Weights of a small GPT-style language model, trained from scratch on English Wikipedia: 11.7M parameters, 510M tokens.
MLP neurons of a small language model. Each row is named by its layer, matrix (down: output weights) and neuron, and shows model dimensions 160-255. Each number is 500 + 40 x the weight over its row's rms, rounded and kept within 0 to 999. Numbers have three digits each. A neuron's up and down rows have the sign that makes its largest values positive.
A block is one neuron, or neurons of one layer that tend to fire together. After each block is what it responds to, as a language model described it from the Wikipedia text at the highest values.

L4.down17:488429468446499602468496464491488516513468488527519490485534496513568482509478510552537481479446538483452539505487536457555497509554500591535490506427627550499521531538515520460505501467566425496475510493459546543489485479427452537478386424517503527511515503559501535545472557451450448439
L4.down65:547491494449478461577548554507499445571545480510553483531563501505452496501439513520559496511470496524536496508535513514489535469481516577526498490383473466515533520477516504456378484554456540415454519506483557472448519520536543527544465448540537545456511440514455556516481465514551432473
L4.down580:441474514556460489475537514481491474525513422477471497526487557551486547503530525554444510526523507568570437508489511553466478498510500530515514522498570491456567522544489587478599519521476473522475532494472565492545488453472497469485473477510559476488465496506492413527469468504525461475
L4.down680:499489541476497535534519538494514466493526500465532543456491546577535540535520497447524513456489558455498510504593507501500499460443450455513491483438554462486502552499460451490520478506583542497512489554468521474458486457514490488452521459472530489544513537479465531491604453480573466483
Description: Hyphen after number words. Hyphen following a number or quantity word inside compound modifiers, such as two-year, six-game, 6-hectare, also All-Star; weakly, stray mid-word pieces.

L4.down240:411500463482547517456547455519451484455476506526507505533474444496490520554463508502440481473477516531418525463519521459487533520538479530511470424531440483514502559516592450492460497515485524492467496438464503475494464495495540483477515497496525546511560475461493523502490560458589528558
L4.down372:493584503551390498517491507487489503503487559412492486556477524465452517491570464510481474517474593485493515527472565536491631549469514515496473515493467497506533533583501450448539514524501509487515424485561515541567511521464465448492532477416469504505438422497536502445504496525549520485
L4.down535:470411515541522547476503472592584443487439465467539450529497507553536426485415458473487502532552477544474502411491470585486523519514529534523423515527501510560518448595501487554450528444535472470500550513419514522567480562542495474487525476442548545484521468504482502543505478566430484523
L4.down703:455532471544453500460441475523448438541526468433497524486487512519429458420490615469523477560522510487480577436516469461527452553555452486501553476485483453545520396499534488401573478554525519515502536484506483494434483579554476540511607463534483533539537546543467457478464484481508489478
Description: Section header closing. The final = sign closing wiki-markup section headings such as == See also ==, == History ==, ==Episodes==; weaker on mid-sentence commas after names or titles.

L4.down205:478493475492469486496518450498514583413500527487555482485466527458513563481497567512457524534495497497513548619496457505499567517456532524483485472494485486408543540535473469528512475489442552501406554592617465452484489487543513509534487455439503473486443519474533579484509399524487478453
L4.down246:494454532483552482496552507494557539550471537524452505468517460527507460529515478485541528587599502480525461516621488521487479470506454488493520568512447451433515525438500536435399546496492468480520473487482464545564471578542484482445541546497517466467512533504527533544484401500445474469
L4.down560:475579472535514577483532461480552489490518489458498432556492440535531504468453533520546488500609534518529468433488532467448520494504522491464523510538524451503440478492517492561434559517549504503450531446549505424413463493499517477492497443474539464530498508575476600499547543450516549493
L4.down603:601434537546521470426444557434503524496522547474532456572536506523489497472497488498524505497627512471493549513527479451490587423489553521494481538545527536554497511448519491477467494472462464527470470488518501479435530559463562526455542579485507548415519462485493411475498505466523578534
Description: Clause-opening discourse words. The first word of a new clause or sentence, often completed word pieces: existential there, additionally, after, also, for example, prior, rather.

L5.down334:464417500549408516424562464480530609453567506504501532501449532559482490545546428533532444581485475505436470491528452491530468506489494466481476501515431462440452536483547505535557514542417462470462509497577492552483514539467493544519481498463562572431506473482551491531499465527444534532
Description: Hedging and focus adverbs. Adverbs placed before a number or verb, mainly approximators like almost, nearly, approximately, at least, plus even, never, also.

L5.down628:496481567499537498482534586474527475494475479481512460530614504485462518563515475503512537500522491542547546495573539542565491509483508525574536479470524538581478498537485496506525483534542491492500435422394492472499600480461500514551479443533560456486535490489460454511554470461476513457
Description: Day numbers in dates. Day-of-month numbers in full dates, especially after a sentence-initial "On" (On 16 September 2016), plus small numbers in table cells after "|".

L5.down44:443509500526457501482410559498532466548471458592518530491464444458484517508536498538500468541471467552452506493492496564452436508469461478499501477454567412510482516510560589514581476435484456527550546452572512536453476467512526532464489520517520485509460485461471492508516504487541546471
Description: Wiki heading closing marks. Closing = signs after a wiki section title (== History =, ===Genesis==), and more weakly word-initial fragments of split words (det-onated, sum-mon, ab-olished).

L2.down84:403545461494499561506517485464544568519416482442521475516451501483470529479496493378517464509489502500539520515499458564500506489548488530433482542400503491475556460477438478453503570477470478522516437486501446524544504492492569499477485489440467476484493466496461499490493492480580541495
L2.down105:464588527465507516521458438511547486467538543527498490489488461468445457489485557475521533464490545571494511491476488501447520542475504452513530501412523517512527503592500519448560550452463508516612457492510603460480517444524534456549502504456506544522567510464469501421510545535491516478
L2.down180:521513499467526473569489512499501469504519523438534499534544508460498539538438497517423499442409555536444533492521482462428440437519530534543484535451533508489511514457523445462449582472575495431530546547537454454472544479454542498537447488486532493517510472527434468513473489522512459549
L2.down191:427577544563420492485520505463446483462505530488513500550567493553424495473484454520462477452505511513566466485414469422448493503482481512492583582422566458510487456486488580496518479516454479424436493528528449512512526465509478484487496496462533516482473537445514490528514536469558448573
L2.down200:519525520503457503509478474566417472468500531489510536515518504521454521494465454438484475458572424513467483564433538479476554541520510513476469450422432498536506523442495459477562482482492509484484549505527489471513484498513523492467501433515506527504511469479485447509479516641544468478
L2.down206:461531463504490420493483479510552484561528450398494541482492469497570553422499561468474531458555529475483456441451482494543508530477510489474463466545511489490514459555525477492399509501471481541487510526490502589512552588584508505484535480508469540518533524439488487461506526525473456588
L2.down221:469583578513509454433505534519527495524440459432524484551430527479496469497452464485534514530484566534415511493501507481536533465574531507467400520484470511579533442474576485427581459554508555477539468492542540581519527494514488498496472525477477535498493475509522446386472466519468529481
L2.down289:458514506458506508489463465531489556482490516597508502527555485552584585474547508461503468442525470539491514514500510413558557515498590485439503538523536519541585568471530487485537524481494469511438515483528465511516529545506473508511533466433476511416488465483423490546496482523494562525
L2.down357:466578533512514552453378525536505514533519411459477503492542513488471535470453496499482503440522548443471485464557490482587475489524490521435515511587504585496530532567484442523486491584469519459456505516549530515435484482519514488490456430445482547568519477455540487524463513525468506476
L2.down369:490469543409441508496560492409433520425499460506488507493503449505488450498489485539503481448560460522507492430502567388483407482550506501540526414477522519576538477478498498452490522472523455492497462461476543496508525479532499573510491499505456472542471473508513503460495454603475563455
L2.down395:430486550539550531581541493575535510465514545454477523557460423539544514456512514465476604502470599506553528497513513462491459575436479522546557535436444473527502549499464490499533496607514496455485562540523550524428568474520493525591518541532491428494508467545542513497505421559519477464
L2.down443:457507485497522535557444486367483578432430496450495540502506469533468551485526578484541518520531506508550511531554537471482515554502459529505461494447489573451515526514464516498488538523505510459527547539535478553481429523495531569530446509540550512487520557449423509528530491439423489518
L2.down447:534522484579481464475553479490458558553494520412483443488460481462529498455455454500485445394520510510474539457590452521447518471502521484476469468493552521432467485454427460506554518475467530511433513481488466453527476508529593492511496548498579472465407498553464468503503449474481504507
L2.down452:479539493497541409562514482510482568537554516541471527458529507514535507549463537407456484539534518537462549481441492450531485502504444437539466493545486563494463475510489576500518507513535549541533621437475458573530519520517420504513528535487534486519550462451541510509549500550468490486
L2.down480:476525483527439500489420448501453523553442502468545483380525481499485493455509511479554454447435452459459501482543518544485473466429452475421434514530479505520516529490423429572521540473516492481503520561430524526515433470517529540492487512537491569497494550471434436575424497478484480484
L2.down666:457558494426498558561513431518448444529484431560533514480452490533526472550477515520514471411392416506528421489500451464570525488447501511489511557521558546588523517496519515385456486478514505422474522483432501429490515487456521540454489505514474541429520540460470446463473445533498458511
Description: Mid-word hyphens, Arabic Al-. Hyphens joining the first part of a compound or name, strongest in Arabic al-/Al- names (Al-Hilal, al-Qasri), also off-duty, re-election, hip-hop.

L2.down9:489451474499494587504532479526482504516483497521508489505506454517523492547607520579503517554517524405522575461492529516524484460526486457521471471562518517523467525540465543459525468511481523523463440492461468451507536513490458479432551529500449577608463503568519504458520481484454441554
L2.down32:490535499442454513520502490486519521465491433525491459506506505478492595554495454531448501459483495526542520520520512508551474565458505548528502601539525509480483500528517492500541471507521578501487476500549506485508532515500541485473542489456540515510492495513507520404534494510546422473
L2.down60:475431577528471515517524532616421503514522501563415499579467468539535390541498481513500507496514518545553510461437485459516452557521559483516528512489432521420511587529505512507495533409487522495568494490453499540510502532510455487468551515488539488447523505568506462478536598435479463486
L2.down71:529515538610534509530514489567493507441449512406493536504494543505494477523476506530506469517521489534476463552430521494528516520478541528499482517527481474459440498473504520499512503600466396540484501462457493513477528498499472467573553494486544500518425482494513530527518470532509525487
L2.down76:422497485503575520528480503525526509490533477492471448470444535533580576496574542451487509448451455494465540452493533461542482558538524513536427491525502456423473429458516459492464495537506481505535449454492499460514539514509549571495503502530540486550540530538431471433550508526563525558
L2.down113:502499435500518474474487480507486447469472583455520562456538553514501490535434506516446548487503459513509540512490433488526510539547479518464494481441535483513505551511486469551487477446499502451494562499507548495427544488582487521493490550514485455458547448525476509501448519469529433504
L2.down188:469541490588474521516548475502519508454502466436450515502441471487534580600512577538449586511517439556538492450521568485562522415493529493547535485565553504453548450478471545505491483484521590472533453536514505536459366451555556525499568502465527450565516573490483498519483528505495523501
L2.down196:405566505497509470512495483497495485527518463531461522514468518515486523470564498460536490487511499513511569473542501468498499531458545511531585512469486485500518445516498409505490421461514524451547506471523496521445426512494490542486470468520549545555443459569529549525487484541457532541
L2.down229:583472461547488564541537472489467466486485473517514494519510530469485492545505526566465508498399536489506455506459488521416543568459513460513468567474453465482457450512562467550523499505567531495470533472565485475495471490446459483534375442499487564504464542463512568465496468439468534479
L2.down400:465524488521482499550467552481543457463474432503515474581495489498481439405498510521535514469539441453513472483415516458445485457562512574492452548436506537465488602450451518450445555540482470474570465467506485480494425473526451482538572443515481524485462499501435466501523477479611443472
L2.down458:527459503481472458479565491529435452479594418500471480507548492507524454440521455457559537524488480528467546495547487490484572514529509468487560559487548502523492521503535452566538455486617476509471487477433494513530573452478439499509561547492462488494476477475473514439522531501530465552
L2.down468:515515510510465468514447469527540530475557549484553516525444473543522564457486492591506423511457454424503472533557421462481485428610585493435511511512473482469528478506510484478398475506492475559437474540518422487438507454495496528521485447466472478545513436487529520487462529529552400481
L2.down548:477520471477492483573470502503507471467481429483466517469553515535540551583476497527446546545486485499536554511541453498507532555495516528499512512540524483474525502498495467459493482462573549449530508508511520422438520509536577478467518522490515527560408479477507512445458486483510394476
L2.down550:492576464499534546480499417429534500437482463517516558504517475524556545440469475504463523499521553523496494473570406470534469522498524526456451534535483518554412426529459483491488504422448513495459485478509443480493459521589530472557475529467455507519452482523462520522472458504530487472
L2.down592:501480505406461498470592420444482535469526541476575529402502553513440466455602476485522527509489513500556519503464445531518426463500449502463481472549482486514520503548510450521546438505484532472439464473454498544525486467447476495477464466502494459517460494495525461494505440498560571475
L2.down602:444476533484529467470546466499531545562485490551491512501512527530417525480462454517469486501480468560445517461483536519434561509520539576500514450500431418525432458481515500497479504525517476529503460529532541460446518425500548468551517555518535497478478499526498481538493490503487471456
Description: Section heading opener. The first "=" of a wiki-style section heading (== Career ==, ==See also==) at the start of a line after a blank line.

L4.down109:513473476549522553523474434537549518539523547477528487527465550565483480538459522455546472577457515481610476517489412528529463520470523542469477462483528540508475494517570553542510524489428512529509539482481528546495513488482517480503563505554565475498508475429472434465525475491522422504
L4.down121:496441444514593452452474532437594500526484479473419485489470464492553501527495544507477551467556429552465538405501470497504537518489543505557492541439518436489514571474537462507500503522484577482511543480524447508491493522514584513502472536527505474527525430568534504524490510506573443520
L4.down424:477462477498473443503526496473507511525472534490505515512520538532503500477502557466572497518501495519493511445470485489527469512556477479442471502505519526523477473526512414510531478495544555429491583524548561531499480483495507509498429537519450513501462502528479464476449493485504511448
L4.down587:526482484464487478489481487519535456485529451486465499517490511483503532530514504502520480477474585515463539583520461520528528525452527522538506428510477505462499445497528464413538442538504456393496515600509500527477504538547537549451478472675489505552481495496531537434553507475527482509
Description: Partitive "of". Fires on "of" after a quantity or portion word, as in two of his sons, none of his staff, most of his career, one of the men; weaker on other function words.

L5.down587:501508489519475538466465499547463476532507472527405471552544529569496547489472507567502438502460494511448472490545534550518480483479471577480533470466504552442480566528453550622517528472519512494535461438450572537495514529454474526495456493547591488516511436434465478451464515462533522561
Description: Wikipedia biography structure. Second "=" opening a section heading after a lead (==Early life, Career), plus "(" and "was" before "born", and hyphens in first-team.

L4.down86:450557493497476554512461505509557454451443498529501526579490529565522491507499475467503530579522559456548524505540431413477503461525521515486482556485587473456442546526515473469478496537464587501398501556497498451449483495503492444475529489545516482476491530520554464497473564448476482425
L4.down140:481491440576523495510460601521383531449529541441480534477483470486529538526442481575474487555622494379523512552503464428522474432552532511515500533562531459462546536492438503496511409438554485424455483562490474478499494522532510592499510524507489454497486499472541469496495483547514468438
L4.down180:589525539445478554459482524470509466517529553456491498499496503524463513456526458465477417541519457485497507436508513459423484441533502548559455489531529470467508454532447576524491473522503547410547569514462477451446539544529535493474550481471490510542566471493479453493493555560493384518
L4.down554:506537552540503516489546505472547439489479512435512485495489491521475534441475503498538423465518506484495458557465456436536576573500559588466509511451547452506536469486586508535479475473523474500521530541566507498508488457465472480509488426463464471544497510497495481510571509482568525506
Description: Wiki heading closing equals. The closing equals signs of Wikipedia section headings, firing on the first or middle "=" after the title, as in "==History =", "=== District 8 ==", "==Cast=".

L5.down221:454448544469511460459519471467480482552500523481470434529496415536532524559559514476450536490465422508529592549532487538551552540478452497515456512483526505568513530474476551500549504474529485510469591476507529534591489521546538532475511520462481518512532449502585440486450458520489494453
Description: Name-internal joining punctuation. Apostrophes, hyphens and dashes that join parts of a proper name or compound, as in O'Connor, d'Orsay, Al-Raed, and oxidation–reduction.

L2.down24:537536469488466511462471446515511482526462464512464548548517509530452456499479453466466583408551503506480491548507534475589495432490444511480505512483576520553494456464475522533519494546491499482544442533527578434570460474516570471491505523498410522482467463532451499467469538500486505519
L2.down55:502471490425482518424460558482444463522461471493465521455482520554446462542451440422482426483517457616521529491587547522515465466438518573525460532522530466446483449456508460528472520458483511540490517447539548553548443426556522496498489508501526485427512564463468430437470472518472546469
L2.down147:489511442600518539428531516517481533519428486552468572487546508482496548538497535486518518507586453587450479565477489506519559459485495495501559473419500480533495428546596603469492483517465476547462520507565383498460503556531463533481429550462464515478491539468522549419523561491521481544
L2.down157:439529474521573526524483476480498544520546481475576481530547489540509455564482474470509489546546479484494489462415457481495438488522459488536512466497448500517544470521506557399531450551418444458547562493516469487481506492505539469496442488546527571509465597483541551535477610499520467532
L2.down205:504553436471495543477442510518514465458555499460499522504525497558475496488454494437478445526516510468518425497492510497499465449524537530460446502493442570454479516507470501426496517515468547494479472398463449499557562495505511571521472539509554476500459493538462475494454556562440534440
L2.down257:542567531472488541489472564583444508459461565521504545520546498510496521447541457500501497524474478609445548512552557425546494510475431500511492447462551537496528527432476552451543486454495436428582540464525560524465437549467481487495450480556535459555562491488474489484463509490536475553
L2.down267:522505512532462481534504509546476532506554519525577491468457506530494532507481497510558527461506492503528499497473532515507517523558522561460512481400531506518457552476483502536523567491525435551526482507466497497474508497518532447459529487513473534502430522518529468508477504495563497491
L2.down392:480499538482516539448468518554497537557531498499465575450475473451524501505476530480473565529483505435466508508487508491521526444534492494521377569526495510551447547507504495519482504465423437439482483442446542442413489448513480528528438464532487529575538507493506520446501434453581482472
L2.down410:456546514492593468595511547530543493485504551533498563459511501511503523495514527535543501496503487565414434506471505495573463489527473523495469434565462519442520500516514509503431557490554438473502537474590502500509553496516492496495510450567524456498499531590533515538490485498538427490
L2.down431:493563571449512453508459525554452549515553546374552487472571532564465478488501570517494479434452517503523544505542509538483482476494483516495461572509477514504530523533487484513515480514484493530484581523468548572517457522528558404517429600509492475437496557508540546485573542445493514521
L2.down448:492529471427505443488498465504447535501597517535499554531529514507474453397459498507481533499508547515514521493522508524541457483502484457498446491468466541520420515457468475502533501554518543538472446424486477536506512470473500459488490450476545506474573501512535491559477584469539508496
L2.down486:451470465485475472488483580559427476564435469459414426480511475508443494514522443552526456552590452536491519405432446524506499535587492517458481529510467450546563431537471484476522478502533514507497508434498482566579500517486518467502555526503462477476530547450449564517456492487580499444
L2.down490:478460554528486506530523483463556528527508507468542487483546566523534465459508565513530561581549496421489533471479503483473512493516507537534449486557488521509504517497469516467497561539556516510521506505484549541573511557579528475472472538471536504523489553509480537556586465527481574488
L2.down552:588550486455525486488483583536526458449452477533514519535461496560533481535471519540508531495507473502543500521571567474570542450464518539547571432566540495533519502481563480536463507450477520566493564553467567467494546522580482477464458463466493509488474461514546546532441515492444530484
L2.down563:478595490502478575409505500487563497518485504562536516415537487452453534503514468522494470478454481541491492523484517454481530508518502474481463482509496500477518471544496558447524522479419441516509434473519456435428489517501519500535488488510566548451481566493488419501515515412498446521
L2.down692:527549397521397562462507469437433513484465497475503478493463535547476448485420449497488491475444497512484515517556462478563472524438493447470456529477531472473491521516496480496532436505560537476403468470459454450537452433464500498550462480504539583469515498542501509504498490505511513490
Description: Coordinators in lists. List separators such as and, commas, semicolons, or slashes right after a plural noun (gardens, parks, documents and), and closing = of == headings.

L2.down8:503598449486538469554435525479505599508462524483522476497502565469492543396489494497509525505513539473512508452468497487524546500497517478483498495507515479477523538565499521441493497495409458386500508479498541533521498562519471503497527471500544501508507474506480459480453530537504602486
L2.down15:511501457417533483332404453463539527481479481552587484482534524488507558485512446485521532449562512508546564507509477472507535502507547500473515478523507493527514466568505530494485565544516523494503418517480507453536506540491472522523503509462524460492512493495514495536523583618514521476
L2.down21:474535493461554502459531549508523553514541455481510506462498495476524421484480527543436537468459573475490447520485532481436502502481507394492498507543502544485478507577508395526517461476559553517451440505446527522505465553485512611538465466471496486575564471504466551491507506482545509503
L2.down30:468520511519515493476529517461482437504489470540537512507503554556525432480485523515524490498529545490542533650516512528496540487510503490428519516474562513471506500425529508504457445540495521520502482518514495423498503526518364556492473506423521478443459427507475525461478487487517505505
L2.down43:506485463490456521502486575482530516533499522539450486479517493544507490443451516540478468488423511495516481534420526493425449520491468482422522583517529452535410484570582530500450468524466499478508456503503496426522436543517496513566537449544538513557547549498484588547501526445586532521
L2.down95:485451444523463515431493527498542467473537502451512472533563484558501507593537541552512388486509497503513474505491489459404485458478441464494505492527492545552529463526478513476403476472553494427511469443496514567523525465491480467506477532510454449492496523533499454571470503471469542509
L2.down98:529434540490466587485457612482569415496496470490467475568510585468534522518487552543456434520477500458482498517459542509486494481488486543574528448484525522452570490497526548552476522523525468464505545491473528450480454489564515542465490580464521517486483531521564440506473533572473594554
L2.down100:544489507474554466573457501416475450507503481490494531498528516440487536503544517535479499446438481469522446535515460450520530513477570472515457458447537468543496529449505498517515493491511472527509486476509459584492499454557531561507547504450469518472517591450402465510516472521467487483
L2.down143:454522498480461501542506562522499487456450510519483536482540480430479521497403478458402498489536484490505454539522526520529486457543464544488561503508491468529536445523427471496556502585454562530544482547457527504525496519478606453470512464466494467460555459528533525553453484530448509508
L2.down155:511520544530418526525564479467519467438452502417553512514509478494508515499447460472476544481480439519492498537427465452469540501557480469431477455479505544473514502545466552491502585546518474570439580535494490545539486473506637510486492501485474515499453501514526495507491496416483441438
L2.down421:529514481486518547480487491525557531499480506553507508538512496527541525433457479544478491473465529424449563501479502497540553559520514556438495505384522456558530517514512449419507513451513537490431513462472511561514571490486512428419477513510534568516435489522467455518440533487484485484
L2.down446:487564475477523585468484464504489374441527506523478489488543440511540446494455513564531543509485535467463493472454455552510534577541439467545519497509491548517492532544513534523489509536520520474325538471479481563442490455513457439458546553527462549499575472490525483462446491463480531463
L2.down484:454458498549442470458494468514480468504565508521559431541457532438520524521487582475495536541539558463482526584521511489492525575461536480483511508493549462486522566485497411496525547490484456472445521469480464506457530515556545502564534426465556530534472537455509489531468540516442468451
L2.down515:455572521515521498522544514507490440505473527509572478423549525478424508476461512530475459561469561561427505511494445455494458548597496488511450409429488579487499476561563466400528462470485517578485509535498521541486434465482540544505481508494527540549493504483455516471456529442487460494
L2.down639:473560490478467477540522534578516443487411517494499537522464506530551422487477554489463545486506540522488557552496505507534492464546524472504448437507480520585483508579531490452566481415488504480381480515503526587447474482470493490476400544507492443490469489483439505574482504487470506494
L2.down654:506528478499489511509529543490493508544456509529477491526571454508501556500505461519448558453465512474458512480537449470534471449543487543476454523467531474518575480527467522468554544527483488472478472520486476517504498543480512512454492531452395489523568461514486473530515500468446481469
Description: Quantifier and number phrases. Tokens inside quantity expressions, mostly "of" after quantifiers (many of, all of, hundreds of, one of) and numbers or number words after prepositions (in 285, in four years, about two, more than).

L5.down631:528529462512535558490507543510546482453501503487535534492487460501479540477440561462488507529509500561484472465528484463540527482521494409529483521437455455509537456475530627544552560521388491511500496439524489488471494528427445467488519465508490472469562523446422526520560535513478522545
Description: Closing heading equals signs. The first equals sign of the closing run after a Wikipedia section heading title, as in ==Early life== or ===Weekly charts===.

L2.down27:408468538534424456486563471439442487496485474488532507454495426485531484543505588503438472585464550518443472526580438490473496548445508486516510513484565517467477498436558470482486486450457528558465425403475516466448481559508557513507489583482491470495477451468468439504545492514504517458
L2.down31:493513517548508584513533485519459480493458463490538536513495533468489448525548551459463526512445458494444482547498517483422435538383586440448380479534497506525452491480489536427500498526444479438497576449483509574477517492497517493510480485512477544506530424447486479492443515561451528512
L2.down154:507499517542492564479513469447539461565539550531628472524519575550595511512475484461511414577520520452542464415552521445501454533473537526506479493467454528558541531504469548504461562524498450526432490535478484465505470525505394505443540521486521406498509496505492451510474407525520457498
L2.down168:558518443519604538495516450509509578486508460475533524470516482543465415520461529483471509503514453575486453528537481515485478488462489494545483559511511504499512515559447558548516485505530499523454494524518540604466408493475483422470491442456589448492559542495486487537489426496476483577
L2.down176:515472493498494519478560482482489487420468565486425445641546552565525516463436464452518513560509528532503434484453481497430483446412485534505480482479492453525561539446513481550422472494477505510574489472512490487388465517418507527518486451468522482513556553450529573467421443510524481488
L2.down294:505439513454531519513492571535538458501463505505503518456536576476503501495497582485502497531486471527464547585419470487500463442473514543521504513465421415521530479543474512542460489489502519530574486508485529569524518506468496479525492536483497424492518536469559599535552470468586414448
L2.down323:513492453529489478480435586511502500445499490444454454505460498506471551521521485502474483477544456591499468564451553536500537525450510449464484517508495497478532441517525527552544467411506581507573448416410457547421550555566479478500469543488492569443468486534517564525543464515502506541
L2.down352:533505490546501467511560457469524488627441448526524439546497603446529501529511503508532521416522514488482474509509481484537519461503488502486461504557551521534558449504582503501505540472552476509530410460403459479492474454579489484487468478530479491449518450513521441563535563439441547450
L2.down435:485519502474509585449451546491501560490557530487508472476440451657555536545468507462530484506528529477458498517425529554526483524495541529473497509563518520517526513499530486506491552491509550460509474479470528362513549522591488484532459491522590487492487469496505533529451542514481518474
L2.down457:498446432473477594434503502574502464518499536514502554556469519514498523581494479520506456467464485558532506451537519396414581435526531505562502496472502491486552481545516442574495503399492472480524492454514471489435505483501457484484553456484527516490430479558490498553479533467511514523
L2.down470:471526492548488522430549550519516575483588522584546477485463565518566535526387483542462604532555498486473486488481512476462492558492577484532464532510522450554462521506491562482416566565481510483509437472451523493531462461490448468493514470458505443523527547440518519522517455515507518494
L2.down496:469479459497500494500462468500533551489498525544536555551507433468502518523523468529520540551466472475556492476496560537464532574459462468495515498465509449587510546482493508518422596489562510491493523490502415452468481460557481547449524444425532471496480472548538507537530522534557480534
L2.down498:464496473552528518492495489498463491531486494512480505444436521478488492531521524545511495490479520551523480497468508504515489521587519459465500465526549480493495442554489506416422486450499506469562578567539490509560452493417586453469571571488507469466500489522555546540475535448493505548
L2.down526:537501610527450413493452482491511518550574568471513416484482454518517528491479463503471529526463511517482547501547509489526526536481558523417515524448437448508563495551515447429431542538473524537503493431454457522513532480512498473504471500475481561536405501584546442475525517478480467481
L2.down637:486487498526489530473547529513508487505496549486464543476625521492440521543530546578533463484455481486499481507487416489460492505471478478541514476515466494538490568509475570495529553585544538450451530511467558505588494447463503506489487421479553502441496472408505522507503461490472477526
L2.down663:519580457556489452560510487543463525508413467522465455470549540455503458501472443504565516516487541493503515529536538537427546563454444508508497421505558505489473528544452543485460528531529525468515492526560452478553495462450491525515461497478545494513534503588547524471508485458542538549
Description: Adverbs after subject or auxiliary. Adverbs and adverb endings placed right after a subject or auxiliary, before the main verb, such as not yet, also, never, eventually, -ly.

L2.down22:542505461451521535473527522492534442498458544474427478483502489475577515510501459516470495536508463523539474459516496541532379484505476509496483480488498503471515495501561506475491581581512486480476424516470512480566485500626536508537460469496481428501451531578475494566415446536547572482
L2.down114:582485545525516508521514446505528511387479539519523568497563528518571449468556469479515517495506475511503488513489572488471499496471572514472467535526546504472428471484618504573526515542493581480537458520458457488488555531481537473434444424572536511488481478502467508559463492539441505425
L2.down245:477484567496475531514501538501464546467543546474474505502540497585477485437460518515469480556503510511460443505496451475540444508562474464507520538524549445545516423525583457503519519459528518528520528535501445465457468485497544560507486481467509461519455519450531536468525419474468457494
L2.down297:474483539531540469514476536437456488520472460581605500480490475501446496487512520562517479520491563456471479499482462483526492467537444495491569496491496586476524508488481481493441454525468556437556532447594446449504467544506488518584526534496475478561546562553477462401491501477504518534
L2.down301:594506492429532526457479499502500557533504507463447512539499469489441476471511447476512558455498577517498541485476506526358487539488416471521499437540565460527507509521444497582448473468465470414482503580495417565470516486489534543515558474472525470465517519476482498462482500515509501526
L2.down314:505497473506491562490527505476476476503579491487569466437508476503559464455565534497499461551509493478535506516435602435498473442543549473518490463467512582546577405562479456582416441550520509482472483499441467535494522597486455456497488477548515534459490522455516508495471532525425490528
L2.down341:508497420526571479430465455547458513498533482440521480523451428460431517552457525503491477404520582504587528507485544499539510524511555480454497508495488478510504502529571484489536486476491462522467552469537493456475460437502502530482543528493548446406489468431458455450478476573472515488
L2.down368:520544547494532489435539505473523487448512545595446549567471475474510550530562422528438524474467493514553468510541498512558501459431432472430505481571587463522447489521536460518538466518492541444482499544402484497440563457484524465471504506542466479468571419495488463459451492475529482509
L2.down455:514531449587474413541482569443434567457579464452420570435468545468496488551523532450565506510480472526490506510570445484516474491448522480447399573451467515452487487505489482494484539514510476562478513517568464476513528529449488529461554513558518510490499569569494518532442502554482541466
L2.down464:501494510445500459539500535565465572527478491530475454553427499519494530486504492480564446429446498554483531533550473445543625503533469413551435564496507505477496500532481491495473492510511490467504571452518556524449522463448573536540540471415537467555456520507458498529491583508459493439
L2.down583:500520516499511378486470548525518582472518478536456513488475421454529525482382527495581485428481474529518510514539502471560490521469516542543465594509566518512552548543484478471556486457560460426554489482513474530446480500459494471549535538516520506467445516560538512578491436554538479484
L2.down593:460495429497466495535532518446469502559506516541441508500494533560496495401455593486484496550486433557472530476439480518503512472553492486492535381437432578446482577527480539520506416502529454496475550485496504474484488570511425499558483517497586477512570509437557506402542523510558551528
L2.down606:482504544460463529521486477512498467547472462429439526501515454490532519533500584496461520482550503496501470423516441529495505494514583500439498440555567438524486553488489531486538553494576497542513559489501477457514414439621477488452475462496511432443430424492531465498455555491524476387
L2.down657:466513457502480535473517513508498562498516496405543460506538417481490462549498464473518475486557480677481529445499541481505444475469467545468498529557585481495497551502485514471432524508504451436536531506547547535514519472528490517472441488538510487481462502508469518509483577524515449492
L2.down661:453556445530518528494483495466494521501526502582488461565534441535496555443510486524478473506492514507469518475483457484557553572463567476552489373538489540485522517470502520509561559543518591524501556379533424577544464473537512518459450537568500493489498530476493520525498488567499468570
L2.down691:476524496524425438415401453555485564479504549397508563580572447496462468475499498577481475452488506439508601460535460509561529533499575527497477541402446525483506523520580441493523453478542528530506578461487489477467515413523522479472499515453519564441551489539438487489504467524486501543
Description: Section-heading closing equals. Closing = signs of wiki section headings like ==History==, ==Taxonomy==, == See also ==, plus weak hits on verbs and prepositions such as to, has.

L4.down78:473451553486461490480524503512478451500461516506580463564481532485549529444474478473520444474525525523433532564497529550500480433557481518413484488461478555519474543472533525475456495455472492503502515483465525487565453495505556547488503542447593456550408449479532524496535478498522433559
L4.down285:466554471471552525600453531521482507523458462519509441518513548501504464505527519490515534526527519495496447498531539530521572542489515469534503535469508486497476521497480499509492416445510437447515541530525512565436497488469479447487532529553526466465533541552558496446549468568551597462
L4.down373:521525521514512565584515522439525465525460516453494490547473550543447481492497494552415465428455527518486466517549468542472461529507499497491477497487466465457482505540536455461507436479483523545439517470453463522442500514495539519479541489538502483545486532498539479461443472509567441533
L4.down496:559557504624580493533500595493420476504543501542500539532496521459524489603493547425475540501521502492472532549509452572541483469492475515523513533554571446457478487453414421530466462523476482481465479498537536493443502495483494521491487537475568496545465516512517506462450525591529518488
Description: Paragraph-break newlines. Line-break tokens ending a paragraph, heading or table row in Wikipedia articles, e.g. after "...Mihai Ghimpu.", "==Taxonomy==", or "| 208 |".